{"d_model": 192, "n_head": 2, "head_dim": 96, "d_mlp": 768, "vocab_size": 2048, "norm_place": "pre", "rope_fraction": 1.0, "attn_scale": 0.116, "init_std_o": 0.0301, "init_std_up": 0.0301, "init_std_down": 0.0, "lr": 0.00275, "lr_head": 0.00605, "seq_len": 1024, "steps": 7880}
MLP neurons of a small language model. Each row is named by its layer, matrix (down: output weights) and neuron, and shows model dimensions 16-143. Each number is 500 + 50 x the weight over its row's rms, rounded and kept within 0 to 999. Numbers have three digits each.
After each neuron's rows, "raises" lists the tokens whose logits its output raises most directly, leaving later layers aside.

L6.down446:532488424486555476534482514449523519559500462548579496461529453507503569517475436529454501512521579554486468408437404478497509522643411548557534451502571437474449432532510488504499376489481533391481528488475617526484590439573533429555450515478470452576516531496446472568493464470622477610541524454492525565483445539466445591475471512573501493472448500487479495527446451443507455501497
raises: "shire", "man", "mer", "est", "field"

L19.down278:498513493446464432542402459518512471491566496504464450557512382432558432451533407488454449480536518479516478440495518421481460533437514532487608547546481575430451513560455529515429481430533449489518536583532606480576474585449504408505450475534441401404495454499437553578502505525601530554465577487441564565458476450513532455545514505498511470520446484426504582524601461476491463513498
raises: "ome", "if", "ification", "ban", "ge"

L18.down710:520549545459525467553480502526491477518503543507598467539502547527432456511421537623496471470558522472496483565473489489412492459507502506432497453533465490471584570525537510509565515488602460461508560455507411503525429469419476504509499549520473556473460578457514555552546499628550471573539507523478474484586524563477528421499515540486521513421577474416588503580571518512566513502531
raises: "que", "ally", "ard", "ough", "ff"

L22.down276:463625467419438464429560523470410564548541496494468469542527505487556453582462517474471536600494476514430511421476476401574537531456459472483528446424520581457512493526463606505417452567482492504530494479445547430560480498510505551539500624454586672503517493522505547468493547470493485520484566438475523569532536471445537501504500575448539477581523540495523445441565612482472442407521
raises: "ist", "ib", "ible", "ian", "cell"

L22.down389:555565486545601464499484406538546454582426590435513609523537422472457460512474513544482548514488494487478470430484468484553506528518535541409456445411577498484496509535403475491474460487470459502552525485537466428499440592533503429550502544497511509460558554468483545503560513512474480500470526385518514548528565554397552488509504537456507509537411518437544466486532487446535443512496
raises: "ing", "ers", "er", " office", "&"

L18.down730:495468530574486524484544521611507514464502497527476504569580573364541448493509440473457482441538430423449446399572448506482551563507454496422504545473594520495550492409468421513616571495554521486482417518574456484497485541544421436563457524516409494511490472423485532436505408471454606544554554516420448552476563511448464504454558470498456487556425485541492537441521471479507588447461
raises: "by", "per", "han", "ley", "ice"

L22.down493:449613509601583502482532391520520548458616458512485549549523529592522404533519446484532520496534479545552490478554523472461607499552427567488448533472593541483441574491525501494542521485545510469489518462477452482505506530446514570427464527576538577404534465539469540554395552442557526491465609519465447537499484569510516461518537463444548610499432477506581504496560491515514578519518
raises: "tic", "cy", "t", "a", "to"

L18.down209:540508518567504596479496421448430505510528534506548528488469528453527528542558481550541473568533494565548437471469488417523584485491422391549515582483529508544489512453537526489504499578436472562486390577546584573499522505490486503527555488551522451443568363621494504504512525497526480453558604443554488553643488498490566516515448502532529460501534480529494506460545475523549496421544
raises: "iz", "z", "ab", "a", "at"

L19.down420:569569513567554569416464426507558480443520594477459511521508513505585560511459539468461507501509494437546470501525506507490524415548465531388537517456521477485422563365480485511435439556480494512580538540453516469485576519570486530478583453587546489411561532603455533366402478477423572491461448479490596557495462559526550421460454481530409526577470544562501428476502586408481498497463
raises: "iz", "ize", "ay", "ized", "ization"

L18.down696:468453531467495479439469605524480490505556614509570398630541540522551550520457479460554447526538491487491476559553451467428552582551504561518455505466566518453502499561436491544469564561603400504537492475396497575546491473553412477495534555502488542494549422475454436428504413474526504538458588522514414573563432580541487508558444468487465500550554540523545512527472550539600518528450
raises: "ian", "cent", "lic", "la", "elected"

L14.down290:476485454549411503471508455432610492490536524540486575508470498534525542565556531521529598533520435480567520514414493505467442442434473529430400504392485444519480444584505558515503458538492512387537522423444507359520474397483537490500471462537508527513453461560530537428483374547555562544546470489482565409589461489482516438446506518502512567481485508486447520508536506379506513436431
raises: "port", "men", "ion", "ed", "ies"

L22.down298:429494517467530420456519487559497539486509454562443514471491586472425504435374493504451473478523604517560566466456536463495574542469424482471486491456593507471456486469520516466427402535486510480473416470417405441458482519509476567495518548540551562474444548489521408449547480409397458537631486510526522513543502500448438424516501478499543537452474562564585463514506477461602584537509
raises: "ly", "l", "lic", "li", "ally"

L10.down3:484510468503656460508593455488509437530576534455426574571449447445518577487386440516506543578598474485571458551551400429461513444484440603502500467563527563540482540449512576476448571475458457539484531470470448475516477412558506619560517507526524482519489538522455481590573536537417556508550551452601554534468541586546480483518553486468517588534472397471556465561555538461483440432510
raises: "l", "led", "way", "out", "ling"

L12.down541:462499627568477467557423399450509523491480513581467481564493547504477396522557521563492520477522493478492482504508523331554482612471416511590452475504419458574467462602495401461493563526418485495505463536528609499454450545469505449483492478484545489386510425444482461460539418428456515557556461464564474459556490486517578551480540476445514523568600533554494421512498517420520523553473
raises: "ency", "ent", "ence", "ers", "or"

L16.down754:498527461566501528461474444529465458515547447518466502436533505487504478523552477573481504530538468485590521448447612544499399527499377491461495459473440457499584433490549516469532543468419556418497449505467457473474453517449478419533531563603458517473541485444567469500497569600499581418505526429431479651513477581484547458616435475454515496441565496441546425554484487523476472578499
raises: "at", "ight", "ating", "ough", "que"

L18.down248:474476546528589522494589541457484427479486467491475395610459456471464405488453498458510516425502546529613501553493521501443514556463487483566475517567570584480472465444597518478412461546495504481540489513588512432530444486539499497595458517445532480380570497541460391484508423460477463528467530433500419506524428465517465436505544458491475495536519441444421565535513434445581549372566
raises: "ers", "ry", "ner", "er", " Party"

L19.down53:502545562559474558524416570499422580452473406524596415434531449555449488457474533530498493456493468546396522487518505529418450507507490512513501525444494540526412441487500499499457515478460556510502437522550505553457359534555480655524508544543464540520589515636534481550574541435520497482512452484479529502484442437537558523453531572511458523519604438520551450488579502480492542580491
raises: "gre", "we", "fu", "ji", "app"

L22.down196:588596466584578493510485437480463490489514515534552482614449492434480496567536517583470514450486448538596471549409529471510428465515477447491461486532532498423459515490439535485536471654412480518547546481498498554513459476564492570540491486450561459493555524498433543474480530490483474471462437460458494425479478455604522490569479533532594490516580451469520491431489431448461441529554
raises: " which", " who", " where", "light", " while"